From a checkpoint of a small transformer trained on Wikipedia.
Size: 13 layers, width 384, 18 heads of 32, MLP 1152 tanh GELU, vocabulary 32768, 48.2M parameters.
MLP neurons of a small language model. Each row is named by its layer, matrix (up: input weights; down: output weights) and neuron, and shows model dimensions 288-383. Each number is 500 + 50 x the weight over its row's rms, rounded and kept within 0 to 999. Numbers have three digits each.
Before each neuron's rows, "fires on" lists the tokens most often at its 100 highest values on Wikipedia text that the model never trained on.

fires on: ")", ",", "a,", "\"", "\")", "s)"
L8.up791:517541511477587411490571404578453592542446461510424483526447520512479492491482588464561490444525464467444461438516550523473480383509397473572474562503555479590511505506446504481566475541517439493477459412535400439467615517488584443588481442428557496438450429548568554543620532482460624617
L8.down791:552557517419457517510537435430476483654482515508526481539471577612566426553416476499572456457475568471433451456527530452451516461531525493474528428602480591553495436489544487487485560507440545490518573533493461560577568488500520536463517461527461435481410563454443538479444418562513525393

fires on: " to"
L8.up521:428538428400417476514465473454553439470504489441468506597528502444483574409541467477437471548517448533515531510454450433495406454497474602456552562533544468480451490473454481547576486581466506526454463587515498464493507514601405527403490565470533402483500446619436512473475520559524614562
L8.down521:569512463513395468451456454454428558543501497497468491473524442476496560529566517487537473488454545519494444413500549457563565441550545539516492519560497507543451451486564525417518503432530504628522473493483468527436546508481504487468513505583528525592563475435467517429434453502470494464

fires on: " of", " through", " Episode:", " in", " ITF", " Stadium;"
L4.up33:551561580587562479535474524458473602491496471554395500544381497515424450414432562537467454459513478531415592460550479459483535493432519611420488450389502402527448502443574495551532537459434526414442488551551582442517516443496393461512523562412474564456487545544511528526450574484366546479
L4.down33:482593574456551417406424479515465502549490453522560538483552507487549499496510478466490450519544475447456492499512490476532524486524511531474513476474583459461532543437406537473460459448545515520529520508427428569545429569417530454612569518534463532431524476535518606547507327465534423464

fires on: ";", " As", "\n", " as", " ="
L4.up15:556453544471477484432447557635501474391553526524585426502530522409446444500548407567493469427439478440533495495473443591493522493488432641546552478515510545491439583603554525434449500484522529502538570516504452538420624570568370530410460498493506462469476482498514532431431457479501515448
L4.down15:550438481455485569486426531586510440465564583546593473507526440486477503486496484536527391483478468458497623562514443479486538483560522566496467537551477570568545548536457436518458455457585566382528512356578528521427582528518512472581453533490552410506491454528453515601442438499456460568

fires on: " of", " and", " /", " from", " in"
L6.up404:542469542499513510416518533578523504421495554419464488410504517465472572586521559471619439513406533501460517574581577472403517576399458467510494476425479533478378562579547455462575511483501450489457455471482473512475472592547504568520446469407544512492519490382520507507501526466443459491
L6.down404:481528521442471539495458487461512504507503429652438361514489524580431530481425476565497539525527440482511484491551484573455520495491435432487568544482457470470500482522529480474437535555486526500449533423549463510480482509457422566454520492476497586541467560434474567490516520465591442518

fires on: " in", " from", " of"
L6.up207:428466562451528468527454453525469527515508479495456541513536480526475525526469540462456449433534469583510551558602438459494515598630528568527455540504543524450469444485539479624627458496476458513522407483503544441516380524524483521543512467410452528460501524533468472420527527568484477451
L6.down207:560512518523502534377482414460549490539492571507513474493554510465533576506408435566442483522540484428517551425507457543554502483500463436507547456452473449493575518456432440554542468534540497496565503463501505463495524527513470538525532552467523486507490476477523498525480527476521419539

fires on: " in", " of", " great", " small", "e,", " large"
L7.up54:381479450564544456442473417440489545502481521553449552510457517599418446530442624539540557384450526581425584446514489584552514562564539471534489511528380526544512505453549539336499523484500447443418501444453591509516480453514518525408451491467519583464583543453642507431507412480466456482
L7.down54:578480581491475527487522619447501408504543575491527398467606485446507531457571469493526411604612473475566590505461439488439516513441485491456556489586518533534478504448470500589549465522457497426531546473571557450502491539467457557550550627540494426542574578603431410533513511421483594503

fires on: " to", " of", " went", " entering", " at"
L3.up490:514410465558450469407547510607475450493564537520562554571484480420534473430446503512550491441521507536559462435526423493558487511506589503463502560475518532548480481481491436638492543505481488518521464527465500454464476488467401434521496382479544544427421557537507490475444497494592512512
L3.down490:509407500530502511456488512605457423434475472510583479517513635497485451554454490507542559474506436461580494448587560452532438523523540405580551525461472519510515581467490499434461452426565553495531499538438512436512513429598473540502578452538507547500481559548537483555537481493501513549

fires on: " would", " could", " we", " to", " might"
L3.up287:476577437541480475557552479515547459505453554431542534522478514443553507473483460414528478441549373478540487467422461464486503492490486530449490482570508505509455454524517566527601530474508393550468535525473478540416474455508567412485448506504522335440521524596469506444535439551599556511
L3.down287:488587501548473453456439455406475470500474491495481529446460459505584593558481498458441556523429557558485431452508572539481597491480494465531514494422530490481621511484365481501506569486562553499495465467574503493501468440468543523577522508456521609512503505517472532456479475504391425469

fires on: " of", " in", " near", " at"
L3.up670:545536544546529540556467589518426604449412484575452515427528444511481481513517511503471538543555459462476492472554484526466575573542472628504409498452510479453513571440597381529437515535470448563444389554509564445525499508533471601463461573509453466385531450469510443458491462570463598496
L3.down670:524564403543498516469447477515479507592497497518461488578472534433594503572507530515446420503452516509475524483483559569398430520456496531498521483454479451399607430532505537557453513553546517464611464499539506522457537547524501551467508521495444570539404495513532424504495590393403454499

fires on: " of", " in"
L7.up730:532455454565521428542530468488468406511505519500502509530443564459490546505512533444479447373489510547465496454463434585502513594608500528476576582447505589546555433369495442543528417474494444491549561495508563581558502531509425489424482454443529547458517469523505483528570501558521465500
L7.down730:502399484455482480383529480360546470427545523558578474558515515493545515424491542511490481534443429456548608518518431599575567605526449481489547549434458466477534475392419456563608455490447542509523481482497581558498543528538447563545490394462512456476541556524483553542568542540519466521

fires on: " of", " to", " using", " in", " on"
L3.up454:442488512502428461536502518480476472532502473513521500510484504572497450511483546618489468476463468564463382471592461425552504489505546514534489468522512478481485538501544468627457588460518592526537499611480459592478458535500541505391527420450514510434485606540597537425526469439522607495
L3.down454:469476550434444545452569460502545532479481469527486575518451550573439433488546501555559500485517446595597486499582551447579447490488520354528496514484447516497483608501546543546470510519425528484554465444425413502478485512501527477443555489469486414531581658557497558404479479492554497463

fires on: " and", " as", "5,"
L6.up409:547411494493554488568442476527512496518532467496435496604508448413519551503498570474497524372554533486501579539515501577562540511498484413500445517509518474496475461474537462516552523533556514527451533530524408499495542561568550418544464501526441488430549437564444390503475465490504521512
L6.down409:458523531501461496503562403440533417452511535575542433443493456529500473551448592494507543504465631467579475577496455447495564595487537561482472489373442595472544540427370462486445498523516485515486515538551479427569598445519476515503497439535493551452500529493518451467477414378404438499

fires on: "\"", "”"
L3.up604:597516558477480557578564452575531569522375420531540494541529493561541571420560471460558389448559503486466529433545481502459447440443460499519481533446541445482477552514441546514592539461510612449485407495619513471385579535537405383605469460451509437490465490516602511542413550494508541512
L3.down604:458525449511477425507429508400434469537504527531514494486468529456473424502493574528457589544465475513505489556477539530555509465544589493428533462556490469515523540430606471393480522527574460520595606453467461444631475502558535531419456550545469491508406541484391573506513467677546437513

fires on: " |", "'s", " of", "’s"
L6.up18:532595553471514461538572553427510601474479497475450402465553519470486540548540500455597582559458499429433550466471450454484480456498456501488548447477533427544417465566396546411499517475542455504544493455627561455496331481423509500507499537554389463488526531572530464546538480543494527442
L6.down18:534476491541494537551501485610525452504494523481495457479496437471507563448431608473487474527475474494494467477533564525514509505558513483536482484472534530584511576559545479477486457566544467632443518498464468528486446405494495505490431500399497553493497473406443455519417535595549402606

fires on: ";", " |", " and", " as", " gained", " signed"
L6.up997:550456464507495533432487416548515606546528445523520489497582455521520457376525561564493546452538521474564567518430541579516561454494562544533416532549496471510500500515507564443584525457503550604492619568515508489456571495573424537499392479577539435502426448532559383495435561407552515463
L6.down997:576476520448478510515486444480500464468513558462494508531505550548522518522491419498475545472473434433484517571468536417445463464573522474448554563486484575497587619482459522439510579578483427553515445443494514369541536558607540582461547556460517522473595521578474619535535360468537465442

fires on: "ologist", " groups", " parties", "ists", " company", " press"
L3.up695:444552587456539482523575485456517513558557548587512443471545502555507528502423562500444513601541499478552469554503522487462535478543541546515573501476490536495514499382479487555475453508497540498552448498404494462553556406519469509463535468501529406501521503512508509480527442378477545526
L3.down695:562554449496481492479498461511395514408400442447489459527496617507455548531527340501462459523417485527433516482447451524438407475515497491568415551475544463494441445522547456485500542449494401456433598458554455487544442542486468414561554524563550490524511485532530538519394557585505429537

fires on: " of", " in", "r"
L4.up34:529523451522488498386556484483391584489445430524510451532488494511500413556466511414477509439567427525496380545619443490618573536590526517510568480419575512542374577459507427499427460499506499593551518495500479515457473538454517437495585409533462531440571549532535531493437521453549535487
L4.down34:523467504463462509466476524525533469557541442590562521508419502434553516528582494471582585526510495450568519505506475476427448558463468451578611560527477544518483521497496621503498592473536601557570488517462507419500449468546498468447512536464488557431536553523495430432448508481482505555

fires on: " was", " until", " became", " -", " July"
L4.up946:516563501470540495479336509561512406466393503485545551511482502349582537533465520491446543541471507474471536468438436440427471449471524433492533495493467457569459488503469535455513515504432411449451385601538424461501509489442492510484621513385551471488460471453473559549596412451549457562
L4.down946:491549447592427508544636542545529517558498508486472509478506491531372480433516491433545413458450448497447532539448537566579553486490413524507488428513580474506470488475572584470555507535559480493553520428546493467536530486471432495472491455495505511551501538508398422531361631509513560513

fires on: " and", " pre", " over", " under", " by", " An"
L6.up1151:488556483523417486486483401497425407356519424537556534461525462558444489511463542508490466508452593607462549478551485560480521501482460520489532551454503624570522530541565487406436525530590520487517496506399531533524458478561426501423465539500557550423553541543411480527485472497490589540
L6.down1151:464506474467399518489460557441498456433537465425441507532480512452482502387465461492449497541503487548555483419480512436631488627482549482398519513524465516531467347436603553520546508483477500513456511563506596507504555567470480492498508506469529449619547503456526502452481484466524495512

fires on: " of", " Model", " River,", " Days", "lin", " near"
L3.up882:506495564449529457466518497473493590463562542521495515456552491537457496439485413502523516426517545444528492586554472550453478555604511581501467586487513564510489513429501438523482421550519442488454425532452515454535513537451467556486486499539592460534491484493510372605483514467502516559
L3.down882:432481428585470524544450438459475432475485493571530500583462486519529466549502531437438521564520424560452549432394521511485530469519489464515510440407549543475468510435501463512580491444525603510577564465512391519508509544591493501526585494464467505468517489612560578412590503510544464416

fires on: " of", " in"
L4.up941:523470521456477542518470553488510513525511515510585543462522473542445511469558519473472541456395521529437444445543476514474535465496495484495474430429583568511484521514526503553501581419496522536528509542492586486483477496576554524497464507422453452445511485565541563522525485538446512438
L4.down941:443567566445442390417517580618472599494522493496439460490507498555497502546448566569527465455471513508475560523514530515513551530497492443493554547517487581421545506409590566508536560484522509539476543481478451543506489478513487507447583548456479471569463552527549563530452534566523514518

fires on: " |", "ers", "s"
L6.up688:492509485385458539487548425473497453500533541606524448466560451536477442527586464469607468478473580511492494477454528451486443494573469478552486432646555508497401531548508491455501458566436443457509567413457532531579389480431521546527507498511542540452564496561471526463568508529493477437
L6.down688:531488564466540421559523489582510561470460447461448506526485565508569581519471543536519582478549469469474455512518485488469509465506527506508487598376446535535589490498469574517547515467440459647418555567517451451485499450528464440451480472422488428393462449495520495487482517553512456583

fires on: " of", " in", "==In"
L3.up954:525470519529509572531445462510516462488464584451405483523533437545516473602457619522469477400546429499464417529473490391531544532533537512501406523388573459575516492518538590495582569493468537497473468582396461539455445469491491422529487481449570477445544561541595527479483539525545588530
L3.down954:500472624526546557410510471531445427460488443456482501521595505574557523528421512429458473461508481452605433456596492520473525528457478488469496538475434458415502545482461523473552493483543524450580501506474488460479461527523539541473572570470526572456418554512491439470491519479536540467

fires on: " and", ",", "e,", "o,", " by", "ay,"
L6.up782:514542463537443548496497480539404514490482462552436450496488517583491474567603568438506491478419555584475549527416518541471585547522482460449421523578494522529454447521555520530408571452582492521477546534526470606517366528530495459475477557523609451525623521591541518498526497472472481494
L6.down782:455435531553457510404503472515571498576437457540529542525470545466526514473477485579455591473590383519451523467484507479532442601510639559514584600488415468496604526413455541409480530590428470497462584467497493507536510545434475451493548554418461486492426497513479451552503518560537542462

fires on: " of", " in", " \"B", "==", "==C", "==A"
L3.up265:498461483551481477472446434501420421396572436410494592364445505478582505580465512500538550547499590515537471472560506514555484593517470455444471495480492499543483501519503496431506435447474476493475505518497473604503410524527494450536416639475458495507497526460458494528549516588467497514
L3.down265:476542534397474547469513396503552591408529507572435509474533486502424542524450488434459448554556497509467542460480456521505482428422402482505519532539522468551494532481504487598568473483484423361475563523513512501502444457408475538480434564446550459535579469479544519541470560489489519556

fires on: "\"", "),", "s\"", "\")", "\","
L4.up956:566575536483477423517463475471501579562453494566520445524534415488476405419552457491526444547607451521428418457535498513482513546474495433516469491467549470496448436531450607541532597485482521400542505467474415473483534549449470472577499480403453420466510575538551499409495498487441513547
L4.down956:491496521534478458598490370517503399540518518542498533561470495575453519492476434520519535394456490476525505521456507515499490478543543528528474466499453540444590541439537441459416544444583405606427533435580550420471549433545455511509480535517544536433490456479454519544461514545528490479